Weights of a small transformer language model: width 160, no biases in attention or MLP.
MLP neurons of a small language model. Each row is named by its layer, matrix (gate and up: input weights; down: output weights) and neuron, and shows model dimensions 32-95. Each number is 128 + 32 x the weight over its row's rms, rounded and kept within 0 to 255. A neuron's up and down rows have the sign that makes its largest values positive.
After each neuron's rows, "fires before" lists the tokens most often just after its 100 highest values on Wikipedia text that the model never trained on; "fires on" lists the tokens most often at its 100 highest values on Wikipedia text that the model never trained on.

L7.gate432 [135 110 135 114  85 119 142 106 152 101 140  90 146 135 113 131 133  98 164 116 126  99 122 131 107 141 156 136 117 145  79 121  88 167 145 148 104 142 155  97 104 135 118 157 182 121 167 106 107 121 181 120 111 155 102 180  77 199 106 162 113  38 161 147]
L7.up432 [193  76 153 198 108  95  86  90  96 100 195 116 186 135  87  99 100  68 128 104 133  90 120 195 137 162 142 150  89 134 149 104 186 132 128 120 148 120 160 129 129 134 147 130 153 133 179 159 110 153 113  81 125  94  42 127 134 136 199 104  97 104 156 112]
L7.down432 [ 78 100 149 155  95 145 144 172  82 170 102  96  80 134 151 142 122 132 132 142  90 112 156 138 134 136 117 108 145 140 120 130  73  63  77 104 114 123 165 167 131 178 145 125  87 139 116  68 162  56 111 133  81 146 135 120 164  98 152 101  98  99 131 164]
fires before: "202", "201", "199", "200", "p", "9"
fires on: "–", "ence", "ines"

L6.gate422 [132  99 178  88 158 184 108  89 156 104 121 108  77 181 191 167 105 138 119 134 140 123 134  91 140 117 114 124 115  98  69 164 122 151 164 145  85  89 150 126  82  80 162 132 139  90 126 180 227  83  91 149 118  87 111 107  96 103 124 157 171 158 159  88]
L6.up422 [155 166 151 109 158 140  69 105 164 109  85 144  55 134 114 186  85 116 201 164 172 129 119 113 155 156 168 102 139  82 124 171 116 150 157 167 148  86 158 114 101  97 226 140 140 127  86 131 178 140 114 128 122  85  60 149  99 109 154 155 195 128 163  90]
L6.down422 [129 139 129 154 148 160  79 137 163 103  94  90 117 102 163 160  90  94 175 151  80 117  94 120 165 179 121 116  96 138 129 112 146 139 176 129 104  95  82 152 130 133 119 158 122 137 117 159 157 130 125 223 170 110 106  91  87 104  70  95 195 138 139 134]
fires before: "ed", "ing", " of", "ition", "s", "ress"
fires on: " end", " follow", " add", " call", "ollow"

L4.gate446 [110 151 119  56 151 142 113 132 126 113 148 121 163 126 143 136  89 161 155 113 142 153 169 202 143  79 107  94  97 172 126  79  66 177 165 121 187 111 122 152 130 121 135 162  99 125 101 150 128 150 178 143 141 157  48 161 102 113 149 153 115 130 136 163]
L4.up446 [117 120 115  56 177 157 133 105 148 105 129 151 139 136 129 148 113 163 119 146 150 145 165 175 110  83 137  92 100 132 118  96  84 124 191 132 193 106 144 198 117 119 156 155  85 132 119 124 126 128 152 121 170 136  72 129 146 127 140 115 117 147 132 160]
L4.down446 [ 71 147 132 114 117 105 106 101 115 120  69 147 137 129  64 111  86 144 138 154 120 191 176 134 163  86 159 138 170 135  97 146  94 120 170 149 137  98 153 203  90  64 133 163 105 120 109 116  51 181 120 139 121 135  77 150 117 134  64 153 155 129 168 200]
fires before: "c", "d", "st", "f", "fer", "du"
fires on: " con"

L6.gate446 [155 107 164 105 184 111 154 157 103 175 152 121 138 110 138 150  70 133 104 130  93 114 123 147 158 170 126 193  96 189  90 182  99 102 101 154 115 129 134  77 146  79 133  36  97 156 149 153  68  92 121 117 110 104  81 177 169 138 114 136 121  90 128 181]
L6.up446 [173  62 118  81 168 109 155 153 128 137 132 124 135 131 112 122 103 106 139 104 141 113 118 159 153 148 118 113  90 162 118 158 146 117 138 102 181  58 106  46 128  53 118  62 124  93 136 142 182 130 133 107 136 149 104 127 136 119 159 142 114 108  99 167]
L6.down446 [129 127 119 104 148  87 115 130  84 109 176 129 139 142 139 162 151 103 164 166 101 111 134 104 117  97  66 116 134 153 125  83 113 189  84 173 153 111 107 136  82 105  64 112  97 131 145 200  89  62 131  86 113 151 103 127 133 110 107 144 177 105 144 151]
fires before: "qu", "ross", "201", "id", "u", "202"
fires on: " ac", "–", "in"

L4.gate251 [ 47 152 141 114 138 103 105 126 123  58  69 179 141 110 121 114 178 122 181 117 133  77  87 157 132  63 145 107 129  89 131 105  48 131 141  90 163 186  92 113 144  79 123 118  74 134 135 153 102 129  91 160 150 175  19 113 103  65 161 153 111 119 136 150]
L4.up251 [ 65 136 134 120 116 108 127 137 138  65 123 176 132 104  75 123 208 140 165 110 152  57 104 150 125  53 149 124 121 121 119 115  72 132 130  92 162 196  90 110 127  88 135 112  63 121 106 121  96 162  82 147 130 150  36 108  77 103 168 159 130 123 126 147]
L4.down251 [ 52 157 135 171 135  67 114  30  89 134 105 137 111 107 121 121 122 167 187 122 154 118 160 162 116  93 150 133 121 139 108 154 142 162 150  77 132 151 105 161 102  73 143 159 125 176  51 125  81 149  99 159 136 116  51  69  98 197 176 118 145 172 120 157]
fires before: "d", "f", "st", "c", "stit", "v"
fires on: " con", " ch"

L8.gate419 [102  86 174 158 156 159 114 123  81 135 202  81  78 136 112 175 116  87  99  90 143 167 116 174  87 153 136 148 155 147  61 122 161 170 129  79 149  82 110  84 117 134  71  91 148  93 191 145 137 172 132 118 102 163 144 122 127 103 136 159  80 158 110 131]
L8.up419 [155 103 112 132 117 174 132 125  40 105 145 124 102 168 155 165 132 131 137 140 131 193 110 132 124 159 124 112 153  93 164 167 117  62  52  99 157 105 106 109 113 124 115 108 126 155 172 160 113 144 184 121 139 114  78  57 188 162 168 182  76  94 108 124]
L8.down419 [116 100 126 155 113 159 112 112 165 110 156 114  89 118 141 118 110 123 161 165 122  88 118 147 127 129 197  91 114 127 156 156  76 131 118 136 142 135  92 127 132 134  96 126 146 102 106 198 147 119 169 151  97 118  55  88  99 116 102 109 135 131 149 151]
fires before: "port", "qu", "ross", "ad", "id", "p"
fires on: " ac", " sup", "c", "ac", "ost", "on"

L6.gate288 [140 113 102 168  97 147 136 103  84  60 108 141 151 183  97 154 123 108 189 143 120 150 121 146 142 155 139 131 105 119 104 133  90 164 135  91 131 156 163 102 105 139 180 161 130  78 115  95 137 171 129 151 167 144  87 119 106 132 115 115 146 104 171 153]
L6.up288 [183 146 155 105 138  79 165  63 173 116 166  99  89 161 140 121 103 154 145 120 106  99 130 163 119 155 109 180 174  75 134  75 131 178 121 149  91 135 108 119 123  94 132 132 144 135 144  91 148  73 126 119 127  84 161 152 123 140  84 117 102 151 139 151]
L6.down288 [171 138 132 118 126  91 117 146  94 134 158  97 119 142 169  93  62 102 166 103  79  91 155 115  76 175 144 107 164 114 157 100 122 118 101 174 149 135 102 130 105 110 143 163 147 117 163 147 157 129 108 115  99  71 126 125 100 158 136 186 129 133 120 127]
fires before: " |", " (", ".", " -", ".\n\n"
fires on: "\""

L5.gate189 [102  84 116 114 127 171 111  91 173 152 141 104 120 207 146 110 121 145 133  87 147 107 129 151 125 100  94 170 137 187 156 127 112 159 158 123 124 150 111 163 113 135 128  89  91 118  88  98 114 108 154 183 156  98 123  96 171 117  93  87 101 169 127 151]
L5.up189 [135  94 120 112 114 121 149  98 125 127  94 127 101 172 107 123 129 172 144 112 165 118 147 128  72 100  75 143 160 185 110 147  93 135 162 140 127 154 107 183 110 100 155 110 110  85 134 110  69 119 177 164 160  85 146 101 132 144  48 128 130 170 118 122]
L5.down189 [103 135 159 114 198 189 188  54 100 186 101  75 149 164 160  98 114 114 123 137 141 119 122 133 169 116 120 132 162 160 161 130 117 139  88 169 122  90 132 134  88 121 137 122 140 136 107  97 170  96 158 116 166 109 188  54 132 164  99  99 110 160 100 149]
fires before: "v", "m", "ced", "f", "c", "out"
fires on: " pre", " Pre", " through", " Ad", " trans"

L4.gate224 [151 117 124 145 126 124 127 104 135 156 159 163 172 117 116 138 156  94  97 166 101  91 142  55 144 117 133 192 110 120 155 213  85 106 104 146 143 161 111 126 142 157 116 123 137  99 124 135 129 125 154 154 172  97 104 141 103 159 129 125 113 105 131  94]
L4.up224 [ 71 131 124 128 175 172  85 127 127 149 150 107 129 107  87 156 107 182 106 150  80 106  89 104 141 122 161 158 103 119  83 126 155  50 155 118 155 148 106 174 159 167  99 119 109 143 128 133  68  97  77 147 175  98 152 120 105 143 134 144 210 115  85  72]
L4.down224 [116 124 122 121 125 112 162 148 117 200 139 134 101 146 149 113 134 140 126  51 162 126 159 112 149 109 106  93 113 113 140 143 128  78 121 123 164 125 113 106 143 146 167 167  89 118 133 186 111 134 113 114 128 164 191 134 108 144  93 118 160 120 159 161]
fires before: " ", " T", " Party", " •", " M"
fires on: "|", "-", ".", " and", " a", ":"

L5.gate37 [ 94 154 127 150 140 108 137 137 155 126 160  86  53 155 114 171 124 167  63 136 128 141 162  85 140  90 114 115 105 172 166  78 146 134 127 131 133  98 135 108 145 110 145 130 178 110 119 158 126 150 119 140  82 108 171 219 131 140 145 137 179 141 113 133]
L5.up37 [110 123 125 140 133 203  96 153  79 141 164 148 169  83 138  98 128 105 177 111  86 142 124 133 146 125  68 227 133 116 135 158 108 168 160 138 119 177 124 153 110 172 117  90 122 182 138  97 115 151 154 138 141  78 104 155 154  87 136 176 155 156 135 129]
L5.down37 [124 151  90 125 169 171 145 239  99 135 101 141  77 180 108 172 142 114 117  99 140 139 189 156 147 122  54 128 140 138 103 113 167 147 143  95 137 102 158 115 127 151 127 111 181  87 138 191  69 148  96 190  58 117 133 138 170 114  91 170 155 158 104 127]
fires before: " ", "N", "W", "="
fires on: "°", "N", " /", "\n\n", "8", " on"

L4.gate255 [117  96  74 116 185 114 117 103  85 150 105 136  78 101 107 176 199 110 136 120 161  88 146 112 172  98 140 130 175 149 132 118 102 101 117 176 140 122 111 105 137 117  52 166 142  49 166 145 123 151 153 108 197  80 133 124 111  95 138 165 102 132 165 120]
L4.up255 [ 95 111 120 115 164 158 141 169 111 141 101 145 144  93 149 143 184  91  89 116 155  93 120  87 133 158 144 160  92  83  55 129 126 120 118  98 111 123 136 130 175 105 135 141  94 117 163 154  86 170 138 137 173 131 181 172 154 154 108 144 125 141 107 173]
L4.down255 [121 179  98 110 109 112 152 202  84 104 128  84 127 145 156  99  77 157 158 124 101 132 148 152 100  80 115 155 137 126 147  85 165  87 151 133  94 111 123  60 129 137 149 145 170 184  94 190 117  72 112 153 119 155 119  81 126  57 154 142 134 110 106  90]
fires before: " ", " (", "s", " A"
fires on: " /", " a", "-", "pp", " |"

L5.gate250 [114 149 141  91 116 107 107 131 184 116 107  62 104  76 105 177  97 109 109 185  89  64 128  95 131 102  89 164 123 119 105 121 104 130 143 141 147 109 180 107 133 115 112 138 124 121 124 175  90 202 154 168 158 147 142 140 102 146  98  55 157 110 127 105]
L5.up250 [ 96 114 110 147 146 118  73 129 162 128 136 111 179  97 146 116 165 147 157  73 101  81 145 149 145  86 143 170  98 150  81 134  98 106 146 143 131 158  47 168 114  96 109 175 118 189 124 161  97 139 132 156 194  81 102 128 124 163 133  81 142  91 115 135]
L5.down250 [ 47 130 155 110 111 109  92 159 141 109 153 140 164 105 133 102  96 159 148  75 147  75  75 137 153 125 111 134 120 139 109 132 117 151 133  49  97 133 143  98 128 130 117 135 159 126 121 101  73 117 134 103 191 152  61 160 113 146  78  62 155  43 131  93]
fires before: "is", "b", "l", "ther", "st", "ch"
fires on: "ou"

L4.gate109 [105 152 139  99 145  82 100 143 155 140 121  88  89 149  95 118 170 141  96  89  93 143 137 113  66 156 119 100 119 127 131 161 115 132 124 161  97  78 109  87 158 175 116 132  58 132 181 130 102  86  80  95 142 116  86 122 129  98 157 169  93 144 189 111]
L4.up109 [111 119 139 123 134 103 107 132 108 166  88 136 108 129 105  91 134 142 136  79 112 125 153  93  72 168 156  73 137 118  68 138 152 126 132 101  91 153  79  93 172 170 111 160  91 113 105 118  33 122 120 108 118  72 145 134 113  29 146 133  75 176 124  97]
L4.down109 [142 164 122 189 165 151 118 105 128 105 119  99 112  83  68 103 125 148 129 133 149  74 122  77 132 130 122 127  81 102 105 149 162  77 214 155 109 135 123  90 126 150  99 129 102 155 178 106  65  54 116 132 111 109 111 101 121  98 161 139 152 157 138 184]
fires before: ".", " |", "t", "s", "ber"
fires on: " No", " Year", " Mon", " no", " num"

L5.gate35 [135 108 124 150  76  91  98 149 134  57 122 129 110  91 178 132 114 134 139 113  72 151 112 134 112 143 158  91  64 122 105  89 117 132 179 193 129 185 130  56 174 158 148  90  85 180 107  95 140 124  75 132 133 104 151 135 126 141 100  99 136 132 111 144]
L5.up35 [132 135 118 170  91 137  86 152 118 113  91  85 124  98 178 146 102  91 141 108 112 152  88 114 130 150 150  91  87 127 119 123 131 124 145 191 120 207 160  95 178 160 129 122  78 151  80 119 138 105  71 159 131  90 143 105 141 100 112  99 149 147 126 107]
L5.down35 [150 156 111 102 135 133  89  98 167  82 118 133 109 126 133 131  51 110 112 191  92  99  91  91 152 175 138  83  65 127 159 118 108 115  99 110 116 198 183 141 139 182 123 133 104 167 113  68 126 173 124 114 165 114 113  82 134 161 189 118 177 147 110 152]
fires before: "er", "th", "ing", "ine", "\""
fires on: "eng", "ep", "unn"

L7.gate398 [134 139 117 100 164 153 131 154 164 137 138 154 205 101 160  90  81 153  96  97 137 113 163 129 134  92  73 118  92 149 172  96  81 108  90 108 128 117 139 104 181 164 195  83 133 175 121 130 159 159  96  95  92 101 142 133 163 147 147 152 146 139 108  90]
L7.up398 [172  64 118 147 127 158 165 141 107 147 133 133 141 148  67  94 121  93 175 103 138 157 149 155 155 152 140  82 109  58 132 114 171 157 151 153 167 153 104  88 137 152 135 192 156 148  78 125 122 107 174  94  95  94 152 136  95 124 162 137 147 100 125 188]
L7.down398 [167 173 105 149 107 160 136 150 148 105 131 134 195 147 122 124 174 120  49  93  94 119 162  82 158 158 131 141  86 141 130 107 111  83 128 146 129  99 126 134 104 121 104  93 172 145 143 154 123 190 158 175  75 108 174 124 175 103 141 100 126 101 106 226]
fires before: "N", "W", "a", "E"
fires on: "″", "°", "′", "per", "'"

L4.gate319 [106 162 150 123 119 162  71 179 100  92 102  82 159  96 126 151 123  96 112 100 135 126  74 150 182 114  80  66 129 144  67 110 125 154 133 121  82  79 115 148 160 110 199 145  96 150 117  87 132 161 217 159 117 152 130  91 114 135  80  85 119 125 135 164]
L4.up319 [105 158 130 153 128 171  72 147 161 138  98 117 146  68 133 143 122 178 193 139 115 106 151 142 103 113  57  98 153 171 116  92 136 126 183 145 111 141 141 101 103  96 157  97 164  72 132 111 190 117 107 152 107  72 141 186 109 130 117  95  79 147  85 124]
L4.down319 [129 134 152 158 146 125 155  62 208 100 141 145 153  86 183 146 112 103 165 128  92 111 102 139  81 128 126 139 133 114 162 119 152 119 108 165 116 206  97  96 156 168  94 123 117  67 126  94  67 126 111 123 184 133  93 172 104 105 168 153 164 136 175 143]
fires before: "ing", "er", "ed", "ch", "ound", "ia"
fires on: "unn", "th", "pen", " ar", "orn", " lead"

L5.gate118 [119 122 126  62  73  89 181 134 151 129  99 143 132 134 102  73 105 135 109 119 128 127  86 137 111 111 136 124 168 138 178 205  94 107 149  91  78 184  84 126 168 103 137  92 120 152 118 179 106 151 187  88 169 141 101 126 150 174 151 104 110 149 152 182]
L5.up118 [114  98  99  94  99 111 186 147  89 110 112 129 156 108 155 106  81  94 142  77 153 121 111 125 140 142  94 157 127 126 118 162  75 185 119 164 157 106 138 182 116 152  82 174  86 120 105  98 107 148 130 148 177 155 163 133 110 124 142 148 124 134 156 146]
L5.down118 [141 119 128  54 143 104 163 180 152 130 124 163 158 124 123 123 100  86 129  96 172 150 102 149 132 136 133 174 204 108 142 151 155 114 112 106 120  96 103  85  97 117  55 105  97  66 103  97  94 101  78 135 154  95 179 155 130 108 140  91 115 202 140 195]
fires before: "v", "ced", "m", "up", "ord", "c"
fires on: " pre", "cc", " album", " Pre"

L7.gate234 [118  93 117 136 135 113 149 133 111 101 149  93 109 150 138  72 115 162 115 148 140 178 102 178 106 113 130 134  76 166 134  92  66 122 137 103 136 117 144 107 113 136 103 122 174  74 139  85 129 128 126 113 126 149  57 165 120 129 192  53 141 127 147 114]
L7.up234 [118 143 154 110 132 128 138 154 122 144 144 170  91  99 134 104 117 100 134 117  98 178 118 139 118 123 169  74  57 160 126 170  48 138 104 156 107 135 159  87  93 159 112 150 187 112 109  98  99 146 134 103 124  88  73 164 160 117 183  75 150 166 174 124]
L7.down234 [109 127  81 168 138  83 158   0 166 123  99 141  91 131 125  93 101 191  46 150 104 115 115 156 135 110 138  99 115 142 139 129 107 148 131 123 145 106 121 112 127 151 105 171 122 123 125  64 164 132 136 118 153 140 169 114  94 155 162 129 172 123 160 138]
fires before: "|", "===", "==", "-"
fires on: "==\n\n", " |\n\n", "===\n\n", "==\n"

L5.gate160 [154 141 114 129 164 113 149 136  89 122  72 155 153 134 175 153 123 137 161 147 133  91 175  43 160 130 128 133 125 130 158 161 161 133 140 135 100 177 177  71 180 146 137 121  64 161 100 158 139 114  99 122 147 187  59  92 196 179 128  99 162  78  74 130]
L5.up160 [109 116 103 140 132 134  81 118  62 166 162  93 145 144 158 112 102 136 136 129 115  71 164  98 143 100 104  91  97 157 205 131 147 105 151 161 166 165 157  72 137 146 169 126 102  94 105 174 197 121 154 117 228 165 152  91 174 106 153 142 149 112 102 127]
L5.down160 [165  85 104 113 112 111  96 177 131 157 152  80 163 147 158 119 108 137 159  89 162 126 169  63 155  99  75 140 162 137  97 117 158  93 151 108 136 186 152  98 157 144 178 120 100 123 153 135 115  78 121 107 101 158 119 170 129 117 198 121 108 126 100 172]
fires before: "ear", "ro", "uc", "oin", "e", "it"
fires on: " app", " ed", " Mc", " pe", " med"

L4.gate296 [186 157 114 139 117  99 173 116 153 108 143 137 113 122 105 114 138 129 129 162 138  77 171 156  43 152 113 131  74 151 140 139 129 117  93 150 131  80 155 156  97 125  54 171 105 123 184  86 105  57  98 183  84  82 102 143 159 147 208 141  81 170 150 119]
L4.up296 [180 147 160 159 140  76  85 123 124  74 153 119 108 111  89 151 162 162 154  87 109 122 150 168  78 159 132 164 141 125 132 173 135 144 126 134 133  93 152 134 107 173 105 193 127 125 143  72 123  95 135 118  95  89 125 115 156  68 142 108 149 178 168 125]
L4.down296 [147 133 144 163  81 116 105 153 122  78 150  91 145 173 157 122 132 157 140 136 159 137 163 162  81 121 142 117 116 106 163 111 168  94 144  97 139 138 132 157  98 152  90 154  98 108 142  81 153 130 161  65  76  61 126 167 178 124 161 133 124 159 179 124]
fires before: ".", " |"
fires on: " No", ".S", " no", " place", "urch", " there"

L7.gate173 [142 156 159 128  92 153 137 141 124 120 157  51 114  93 149  89  71 157 112 155 100 143  94  90 123 110 166 161 131 118  83 134 113  88  58 120 109 136 178 123 100 135  91 169 104 113 171 115 113 136 174  85 169 166 105 169  94  91 125  81 132  73 125 138]
L7.up173 [160 145  81 135 125 145 166 100 140 153 155 105 158 165 125 160 107 142  87 100 105 210 197 111 138 179 165 110 155 108 142 105 140 147 136 128 184 148 133 103 123 126 182 131 135 150 126 119 140 117 132 131 115  51  83 157 161 125 128 197  98 129  71 150]
L7.down173 [179  91 170 127 159 119 130 179 151 116 188  85 190 109 147 129 130 129  59 167 164 159 134 102 108 111 167 109 160 122  71 114 151 110 153 151 129 135  91 167 142 156 121 152 102 143 108 147 104 127 191 158 118  47 155 183 156 104 165  99 101 142 127 153]
fires before: "er", "ing", "an", "s", "ings", ":"
fires on: "ord", "ast", "ign", "nd", "eter", "eg"

L4.gate11 [114 161 103 122 149 136  66 218 194 127  97 138  89 124 135 144  73 157 153 157 150 108 111  67 113 136  62 178 128 140 129 130 103 120 112  80 114  97 150 110 159 118  58 108  88 128  85 117 116 144 135  77 108 137 110 131 145 140 139 115 176 114 152 101]
L4.up11 [139  88 148 113 161 158 183 116 171 129 151  61 142 155  76  98 165  67 154  96 121  55 121  96  94 110 130  94 162  75 155  91 135 134 155 207 161  98 107 155  84  73 128 120 117 156 105 130  28 165 167 144 187  72 155 140 105 102  48 154 138 124 112  86]
L4.down11 [168  76 188 121 174 152 129 145 168 105  93 133 127  95  83 159 146  93 122  83 179 114 180 141  81 120 121  89 122 121 174 139 145 168 175 181 144 104 129 131 103 142 124 124 143 134 107  73  96 176 146 153 142 102 146 126 148 108 111  73 155 179 141 138]
fires before: "my", "ch", "is", "ts", "t", "l"
fires on: " Ar", " Par", " Is"

L7.gate134 [152 109  80  93 135 182 104 131 135 114 117 140  94 100  96 110 121  65 128 126  93 173 162 141 115 154  88  91 134 132 170 134 116 103 157  96 142 155 158 105 153 102 132 205 155 125 151  91 216 133 102 118 132 133 182 110 190 106 150 151  73  86 113 137]
L7.up134 [122 116  85 100 138 119 100 102 126 121 109 147  93 117  99 131  74 104 115 172 127 107 148 154 151 129  97 140 100 137 169 148 135 124 118  96 150 183 168  42 152  52 170 165 147 125 138  91 207  91 107  67 112 121 131 130 168 133  97 108  66 108 127 132]
L7.down134 [ 82 134 143 113 205 154 171  42 103 104 136  98 127 163 173 124 125 135 144 120 104 116 107  87 138 180 121  66 162 173 141 112 145  91 164 151 112 101 103  62 137 130  98 140 150 131 138 106 174 135 122 122 135  72 144 118 118 122 164 115 107 125 139 178]
fires before: "-", " S", " |", " L", " N", " D"
fires on: ");", "\n", ";", ")\n"

L7.gate340 [128 135 159 119 105 113  74  87 110 115 121 155  83 124 116  86 131  85 138 132 147 174 202 185 128 149  83  60  88 129 149 105 140  84 117 119 145 100 140 116 102 106 105 109 181 103 120 115 143 135 199  99  70 144 138 123 118 124 121 117 148 150 117 139]
L7.up340 [ 73 168 118 110  99  91 133 105 159 110 109 132 119 101 164 109  93 105 154 164 147 118 145 157 116 115 101 101 156  76 165 113 105  97 146  92 121 116  49  99  35 120 124 127 125 170 100 151 111  97 115  72  93 136 125 136 121 136 147 115 145 114 125  74]
L7.down340 [120 102 110 111 125 169  83  83  89 113 138  95 175 146  94 127 172 113  59 176 137 155  70 147 163 180 143  97 142 176 124 119  89 145  76 146 154  91 150  91 109 123 115 139  92 120 125 142  78 112 142 172 130  99 154 176 125 146 122 145 106 125 181 101]
fires before: "-", "|", "ear"
fires on: "\n", "===\n\n", "y", ")\n", "re", "h"

L4.gate193 [111  75  79 117  95  85  82 117 131 156 137 156  85 128 136 182 123 100 130 106 103 107  92 147 109 124 175  57 112 117 126 132 153 169 160 113  58 157  92 134  96 127 130  76 105 115  72  97 159 165 155 135 160 100 156 104  97 171  89  92 104 117  92  83]
L4.up193 [ 69 120 125 130 159 124  82 156 135 134 144 107  98 101 113 149  97  87  86 126 123 108  73 128  99 142 143 124 178  85  99  87 133 138 193 138 193 118 164 129 124 128 124 132 145 102 195 137 189 159 115 137 149 137  91 127 133 148  98 134 121 108 128  72]
L4.down193 [148  69 140 117 131  89 172 111 109 142 117 134 107 174 133 148 139 158 160 134  41 176 128  88 106 131 126 118 110  94 117 106  96 106 177 127 169  85  91 117  61 137 105  93 150  98 156 116 104  83 140 156 174  88 127 160 108 167  58 123 129 150 144 134]
fires before: "ing", "ed", "air", "s", "ition"
fires on: "inn", " follow", " add", " At"

L4.gate155 [103  97 117 113 174 100 179 187 133 195 141  89 147  97  79  85  97  57 135  78 124  87 176 125  85 138  89 109 102 107 135 160 133 168 197 197 166 182 152 152 128 116 166 109 123 110 112 161 129 115  77 144 179 126 108 144 119 143 172 149 137 118 107 110]
L4.up155 [103  88 111 139 186  92 106 131 122 204 126  84 151 155  94 138  83  93  95 116  97  85 184 118  94 170  98 129  99 143 104 101 186 139 195 171 141 172 121  44 156 129 137 153 161 120  90 140 134 135 136 129 172 137 137 100 143 174  94 119 120  95 128  99]
L4.down155 [102 107 130 164 119 131 127 159 121 160 128 117 140 128  85 114  89 102 216 115 108 100 143  70 141 107  99 126 132 120 120  94 159 104 167 133 101 167 162 108 154 125 141  68 118 173 127 163  90 107 152 128 122 112  99 181 148 106 115  78 155  82 121 137]
fires before: "ear", "ro", "oin", "e", "it", "uc"
fires on: " app", " Mc", " ed", " O", " John"

L4.gate331 [106 132 135 103 213 226 141 102  67 137 109 122 121 141 159 104 121 139 155 159 141 175 154 138 110 151 140 135 118 146 106  95  89 111 128 149 141 109 166  86 106 107  96 147  89 137 133 124  51 161  94 177 154 157  69 104 160  93 122  92  92 126 121 161]
L4.up331 [130 132 106 132 195 112 144 114  89 159  96 172 111 163 176 178 151 150 127 162 142 124 133 105 150 132 133 157  77 167  72  85 117 127 147  98 183 141 160 131  96 143 104 100 158  67 135 112  67 134  86 180 122 126  88  70 133 112 180  66 109 134 124 127]
L4.down331 [142 112 142  99 169 151 107  62  89 116  77 163 143 130 113 110 133 114 107 191 134 150 146 138 175 108 134 185 133 178 106 128 106 153 155 144 146 140 123 120 102 146 129 163 133 127  73 108  90 149 113 213 126 123  62 112 125 122 163  85 164 169 103 195]
fires before: "c", "d", "f", "st", "fer"
fires on: " con"

L7.gate41 [140  70 139 149  97 118 148 156  81 111 136 140 154 127 123 138  61 140 124 125 166 163 167  93 123 136 139 128 135 105 104 187 108 111 122 120 140  81 142 117 139 103  85 152 120 156 118 131  87 120 168 100 133  66 143 114 140 119  70  94 130 116  94 123]
L7.up41 [164  99 147 118  85 148  99 188 108 100 135 124 126  99 161  97 116 117 124 140 142 133 160 141 140 125  61 141 131 147 176 161  95 140 125  86 194  87 168 120 180 103 132 100 147 102 163 158 117  77 160 114 130 115 155 176 148 125  88 111 118 159 106 124]
L7.down41 [123  98 172 116 109 118 103 103 142 138 121 122 143 122 101 118 141 132 159  81 120 127 101 120 119 110 124 121 198  78 115 169 116 110 137 104 110  76 148  99 106 166 102 180 100 131 118 120 153 120 154  64 145 112 118 155 121 108 136 121 113 106 130 134]
fires before: "ear", "ro", "oin", "e"
fires on: " app", "ames", "al", "^{", "|"

L4.gate276 [100 172 112  91 117  58 138  94 121 108  94 170 114 153 116 118  97 142 139 113 131 182 116 195 146  46 149 109 142 166 121 160 129 109 181 137 152 118 154 115 111  65 108 133  69 138  90 164  79 175  94 138 144 108  85 101 152 145 130 103  49 103 151 132]
L4.up276 [ 47 176 126 103 111  93 126 117 129  99  72 178 120 155 119 138 164 123 161 104 131 131 129 197 101  58 176 109 132 188  92 161 119 130 112 121 153  81 129 113 121 105  92 148 100 129  74 176  88 120 151 128 128 139  76  94 185  94 121 109  85 132 116 142]
L4.down276 [ 55 166 164 122 135 130  98 114 133  40 111 161 129 129 115 177 136 156 137 126 133 136 112 192 126  57 133 131 100 167 127  89 155 134 121 141 117 104  97 145 128  67 125 151  79 157  73 139  84 183  94 141  95 113 111  24 158 116 146 141  92 170 113 148]
fires before: "c", "stit", "n", "fer", "f", "d"
fires on: " con", " Con"